Weights of a small GPT-style language model, trained from scratch on English Wikipedia: tied embeddings, 585M tokens.
MLP neurons of a small language model. Each row is named by its layer, matrix (down: output weights) and neuron, and shows model dimensions 0-127. Each number is 500 + 40 x the weight over its row's rms, rounded and kept within 0 to 999. Numbers have three digits each.
A block is one neuron, or neurons of one layer that tend to fire together. After each block is what it responds to, as a language model described it from the Wikipedia text at the highest values.

L10.down679:565510494556577460448556493486503502438454528532509482547562514489450500458515512501517489453543508521491500538487488493477453467465506526534531488544542555497567544480560576493534521450461522478625532502485487501585508524528504492478427499562462503592472532508546426462524489528465494537479452510535497430422505521485547516474539549474381446573552494444501542524464562479501414486467
Opening word-piece, mostly capital V (also Qu, D, ov), beginning a split proper name or foreign word: Velasquez, Volgograd, Quaranta.

L3.down42:418518517490541438514526522480579503494467502572538499480463450597486504589499500429499556481548489513486493566533469538484507550482447538485470549435558560449504524428445494529462496443515504505502493497465481466491526508539446456474525444467468498448595463507548509472489438542478486504528527436424449513507520486526591451535503471520522485521518477445532460508506542529479446558483
L3.down108:565448464525402519497485444459484467550497546510572532468522532515535465526480491506568503591521544511500486526539523527436527484518458485556457466552482500506461478506505468558465570525425545537474497536564506439502446550487534431484449507464507503564504514506576509501477560527536628458458483412430552461456497479538449492541470462539454462501449556499464566565551473489547589522527
L3.down256:537472500550533504485487476443588488598481463522488505499509488560544524456456488475536501485635519431521473487470468475456494490580470539537526511498491503575438461516486487465497416477502521531519570461534450484517496421560465535551422481472527515505477495496466506525488462468563524473478530522425535481514460502504512455549575481500468434511440530448511498503553499540514518465518
L3.down262:518497606471494551501460462457499482478512512531485550542514477496475521480511562521480483429423563468439503574579477488482538587443459435484474514527555553510478505456566500507515480536561454507515555483537410523555525512504478564484484475492471543499447580541472472548427495505452550506532510536507523513430445460520531483515515513497524446515545481537484494512510508485533443524519
L3.down306:434507494437518498441472509468519512517469556485544489449531405497476478482538489458518520533545493422510475442574493515502464539412481436470527461569522519519462482447544527518539545522521547449532571478438466515481496475485532472464512487513474521422517454561506522521447452506413549511474483473469531501470491473505508493523456526540554522478522499478529490524519431511506566478426
L3.down512:465450549531505490563531485486514479490489467435473467500454476517466497479551517563546496477534496552444509485499513435521514487549469458495478494555531484447539509419590472514510576525455460453411517535447517523551500550541515524565559453523526484473536565537423528503463482492383474510535542476547469560500482554434422480478508482503489548510475511418380522542519599537508537502532
L3.down647:429529503503428551428520498512552505477516524565495493591504514526439463496434505484468492453585540491493503552499542489549423486508423457466371477527529502462484518473552482606486507513488567453530525501506546552480490489511495476495446523461470456461452519551458515540471505461479513550582506478449457454452473511438575522537399526490526492477531471459507481557546536571517522506637
L3.down692:460527502447499505528477466548484402486454573537501526554573556473491446444512446421540507508595508538544504442563448495446459500458472469535500517562467500506460560526538484531566455523507453503547513382520493482509528535467487489482517537523453495510409503544455487487530512508465587465478468523449458484428508481505521498546503519531533524495518529538449449482497461593515505492514
L3.down779:599537495514564505508457556500496542522477520533474506524518525546523495514551435451467490417497479479513470494500529613529490434577496542472450492549527496560477477509506456566394484431498514456488538567498501500426535528549495488433472469423522574456487451580491477537433504458489414454496540550494526518519466463465584539564550467444527491495415502527492412555517455611496515503521
L3.down819:496582567440471560498482461478533497533474515511505502516486547470491488489502419468531452502523493522491463462472461538376599489512521488547420499552514525539490548448555493421570519508545490504516466525554491520558450501513501548523528489485496575553492472520473465538554513501453520541467560530502513541518538488509463449540529496564528513503558483479485484454498483509488561547524
L3.down880:490524489541469487483467447460521545522500418494476521491411457543465457489483499534531378457492466509486466508517488488514531528530458491520572486494459479509484512468515452520527499486520505465513512489497510446520456522491417432478509505489474443421524513555509458515445555461520541547508424542467423420532495511529470420513503531564542562485469494579502420483530496457545533475490
L3.down986:534529527446509511481500509420507376533462418542582525486463534452499486485536524449469469528569511456537470521452486541498446509471514529561520443576416487486482575454556423483502509474529557533541594500492584505559505533493506485573455534421484469520441524510516520469527488589444472467446497502416502454581464463524514487482465458555462505451483594526486416562476483541546555529532
L3.down1017:527497508514525538489501497496413570510526464585502526507445540502472483506470482538459487544483475464455522490453475609546456581516499504538462468482427437554478448518491525552568496494485423462423473499436519479480519565480494531515517402523512509490535481503426453496485506471490506525492544464443497541509452597525589501511487472573554485502486554472435458476528446496567518482468
L3.down1233:511481544468591512518505504562499525471572469505522461470447536577474585480484496514521447571488546477480453468478459541480529540478511514481462502572500482526479460483498509557541588525476489509524445451477507423448515477551502538389435585520430547507511403507514492507457484517496495565474497508446556503488493522402587455566525510505434519495520454474512453577550524594552539517475
L3.down1346:518500569534547507469517495551518455418498521623472469437517518427523443533499438521507459508625496523494507494413494545570518522499461464503513475495471453571564524485472517454524515606507470474537490505502506439491481484503518469515481564483451503435480532489484499584509469518505597495435504502486432542480443428436492530580470501505532526499470458479482511510522517521478517463528
L3.down1366:535503462425486508536527459529499463500431480544524457430526484521496459505482469473449482523447518415510477534505519526535477481451517559550517450562528575524555535516512456555425557450514440513561517541510496508461504503587476437503512500523458519410478504530543474448566530510495502520509506488467525429475500487554466444587511502528544515557526386468480434578490525464504562428533
Last digit token of a multi-digit number, mostly in tables of vote counts, statistics and measurements, such as 7'1', 6'18', 18'7' lb.

L3.down21:483505471488594497458558481484509463487452388422472486469528475543507460422534543495492516430525518528476467502487529498537531517497459487534520494516552503537493422452511503431532467566434513463550547459425567519551494530534474507489519484468452525460529525477504399535582497422465460538535432622470536546555470463392470539544478482528526486447545466525462518554550494482500515477486
L3.down77:434521526493541471431502483526474473457482565433533450505582537534502482503445509515486404492522464536499512455510592415459457557448497512507502515525505544481477490508579484488444536478506472491561565386452529555484477465507492459421461470514510478521546519466478480534515460427470489509467505488556503495499432537526530465486482498570560461509556469478523472501528595545466510462491
L3.down250:466575481438431560504451533460447489481517534526520509509468544481414497562481565441561464525520516437491542467472459544560418539465514487534446570495511579613507481467515463527602465477579429421469527548544552531500502497530522527540459533466516423476568509565456450512430525482592557521531434497549516534533475443403517463523489485513531506476465464574586515526577521491462529491439
L3.down405:508497552520547490525493470452449491483424523482599517527580481482516505524527516483523461459530459454512455511470472471510552574494470458482519523409520517411489481476529526533480466505460513478572446470545472567508488504535514427436489495492484539555517482491514569525455438505479520463428501535474472485542497587460446514528537560528510516465556530505554515618433516470519536453488
L3.down614:575486440556493423496418522528510508551531564447466547507563547547444532503468587527474428458475456540494548606504479479584485544505440519517466495533451471535523504490514571506529499481484542474431501511495485517568492483545494510540470545527512500523492489470517549597494488473459522459456468472522453497484530515397524490500559518473509517485503536471521483480442585543585512529556
L3.down635:491466465493505536505465580510491473500519464544528513493571476485508488490468547454575469445476438585473471515555530438419450504510530502421534466534499544582523516467507485443478531429477467526535483501530504554547470491495453466482452487479453536515509572513514524583511533500460453531510529464546477467446466545494548447504554514474539472481577585522524433497591522498517524533548
L3.down659:508502529499469462525484474555486497489503536454519512506527457506481505565433541412503515546501504518499535497456492482492478455437499501495551469608549495489481504480546540567508518517562527487472518521426435504476553499576489508402534509470511542477522468468544491487562503531492490479505585512501588517483513431461520519500450473491472560581488481488507452464539515562411530473493
L3.down684:538526497531498559520516476475457506529509558522511409396594511436537463465499463506488484529529435518467552535494599497520553575478511499526484531540465469437472569427514453532493507473501534539544525541547480483495529453495560465467575561438513529483494487518529459491406506383481502490511521511450500457510428547448499447508557471475469474585553452552492494487472541467498541445520
L3.down859:511510517447501541477563511540554451531532559510520508501503473496487480475480479517405467433460433525460493535535532540540472604464464485544478403418475525487568481480482511542473549491493521505456512562494549515475457522481511463503560532402524445511447545498440497554406453546401539531556470475432423534454509522494470528468536521538535512512501451574504547494539499507535527511571
L3.down1039:506506466449553539504508472575571539546436468464513524496536537510464475507563469415515491536413472497532504525448507466542529512533448453531558516516513556519459585517591466513519470487458526416504593418498489493532539477489453542513479473463519458521525525565515480515455412452512510478506512495581497520511506486495524481549523496509409438523556554514530524519575579452454442470522
L3.down1129:468572504572543449537504577501495447534478502440555517438524424461559582542516505474511537482520455545521483529435528534558461519492423493499523500520550547446581462393499486474557496516474551457488547485471481501465443517518482505546526464491478504384523484488451463547494561468505457534449415488532497535473515515559480482529549473432477526499592501506447484456515471470444486447454
L3.down1219:531506483561570518543505560540485446515538554504509479423444485528445503538507509492555489478496495448449502508544437510539482428493551479478449499554482455446531500461507520462463500494594514463531475509486473527491487520483520515418536551503507452498565496483568548456464497502513549488434425467478487435496541469471522522512546483551476545518534563438503526493497505544545458517521
L3.down1275:521566442470564535534612564548485508452480518468463510424443526484507509504431480505509538449550437477524495586509567480538502433526493497395516503559450537465550489559607457457509453508507477493464536506474446469468559502518468501507465490460467476461518492487530477555476515436520516488420533565475498497486468482518542480472588435527503471482594512509579510450538470484559461422553
L3.down1301:527590502483521500460578505476498490557492503458472482517604531483500494549472475479478527518580396529477493515466497421508503564471519460428559532447476495505534494530492424407503479568518447486521542530482580451437504457440532480463502492565465427586550478499529483514567526474429479529556467548558515526544531546485491490485561513450543505460466476543475506515467455490533486462483
L3.down1302:477478585558569428510496561454501470478510538475540474499470459471556513493562542501595426581509499552561445476466513501566451551521498548453417515520447517539465395513494557438495478492458509503485508525479502465540467450480406527505480418500473486473460486510514457479483544536474444396524494566516512482470504522518492488462492487551469478448502497539527471511509550522494425456495
L3.down1387:550478497469498538462429512529547545501575520462516569463472505530470520535444517430447539496492493480501487538454511469454531471481532512490554537516506511601506496548412503586529536460538467497442438583575501471444470528529514565495443509435469564517519548509473477508479459535503542445466516553535515559504525527444507431484487541534428503457470531542587508530467460522593449497381
Interior word-piece tokens that continue a word begun by a prefix or first piece, especially "v" (en-v-ironment, in-v-itation, pre-v-ents), plus ex-pl-ore, ex-per-t.

L8.down5:456592520479449535569506417548467468533516564461506575532527523513484495522438531436511499538549493483467513593470527520471520440557452553566506513519503504527574485447565525415485536450535493513450507536479470524524463510537538552582458523461471559511470499572519499504441476473493519517487556465498479564498517444502549554484547470485501484532543542444493493509465525521479508481509
L8.down42:491563487521489488468506479445497453502461453561450516477534455460463565425486400557553493488464484510494551574533565527608416482442531545493529517484458478500546563432560521459493496524510485495463486606492512443434544506493517497498544507527514502524540504488542458531457490496475504499429470394546523488501537492470481454493476484510506491492455475499536472460531487533507526435630
L8.down1069:484528564480495506464506519498521490496523551469458524542501464512494527543540449553496551566543519485499468446574487556473540540487436463447462478528514464477496540548445519479464461449548477408469514437519518584545480492522504564530471425504416482540466472518481520559506479523455540501453534523490531529585492507472592447469506515577500441489507497486517576361538527545519465560549
L8.down1517:457573535507499477508524483496487526447436530551535492519440497504470486532413517471491470417458513546441473554505540434544544526465443565574403406515509469459552542452559417448456517497550533545558521479508504437492512464511510514417498483528517509513493550533471388515556542490524548531530582485460542492526515500525502464549484494538535513476484508472530561547551494532486558488540
Digit tokens inside multi-part numbers, mostly minutes in coordinates (50°31′), years, and table figures; occasionally mid-word pieces like Mush-ar-raf.

L8.down117:521513471478495467595558488490530508482534499485516471471562478525462492494396491482533499525535509512539520506504490591530482554462591529522476491517464515500429556402561527478457464490500487448527492489503498559491499555505574516519498507420479500500536506506529467541573500541533492517519502523499477503519507426493519596513511467510552499513470501541489482458487513515489473436419
L8.down242:574484511533525453483554514485554475479440499507514498534501494526591435490455463443452498550536506558480554548503576472491554513478550511507509514541554534441447433549527501510452592431457560457415505575436491532424476514602499497520508465484502520491441437576549572507593460443497524480503491469427516553526483498562491493428503447468547485447526536502505566481598488492486465548466
L8.down466:592497471429470476515537475548525524516475501552535475517481406535482461504531487477514548517499536461498450475438488496476522541489501510552505514553631530501494463532490515477498500585590529479525532540546454507510494494442515464515611455522451497497420388540480455484493564540527547560427518499513516474505506508572540498497601431458504459457500521486524501402525535552449523515494
L8.down600:505474478435471542493602567458532499468451450429532465536558489570498468530506542496515505572545473512540478440442463571477541461485551460422524484603463470517480481437497496470486470583522476496463532509453487494511493435529501472491450549509511487471542460595485489523417463561480465541457558526549512432523494488477551497561516473505513396542478510453562494479555530491502528528577
Short word-piece tokens inside longer words and names, partway through the word, such as ur in centuries, u in vacuum, im in proximity.

L10.down1173:453463533471461469474484506550524487490490521504462510522539483557484537481579467447461455463551478432413466463487459492509520508518522527551518515561536459543483515457614583493465512466508506480519453525532465572587516439451497473507444456529449538484481526534541503513516404472480500516523559555489609475487486454499478425486563498540477548476465505512479466572555549499541560538593
The last digit piece of a number in lists, tables and date ranges, right before punctuation, such as 1985-1994, 46., |18|.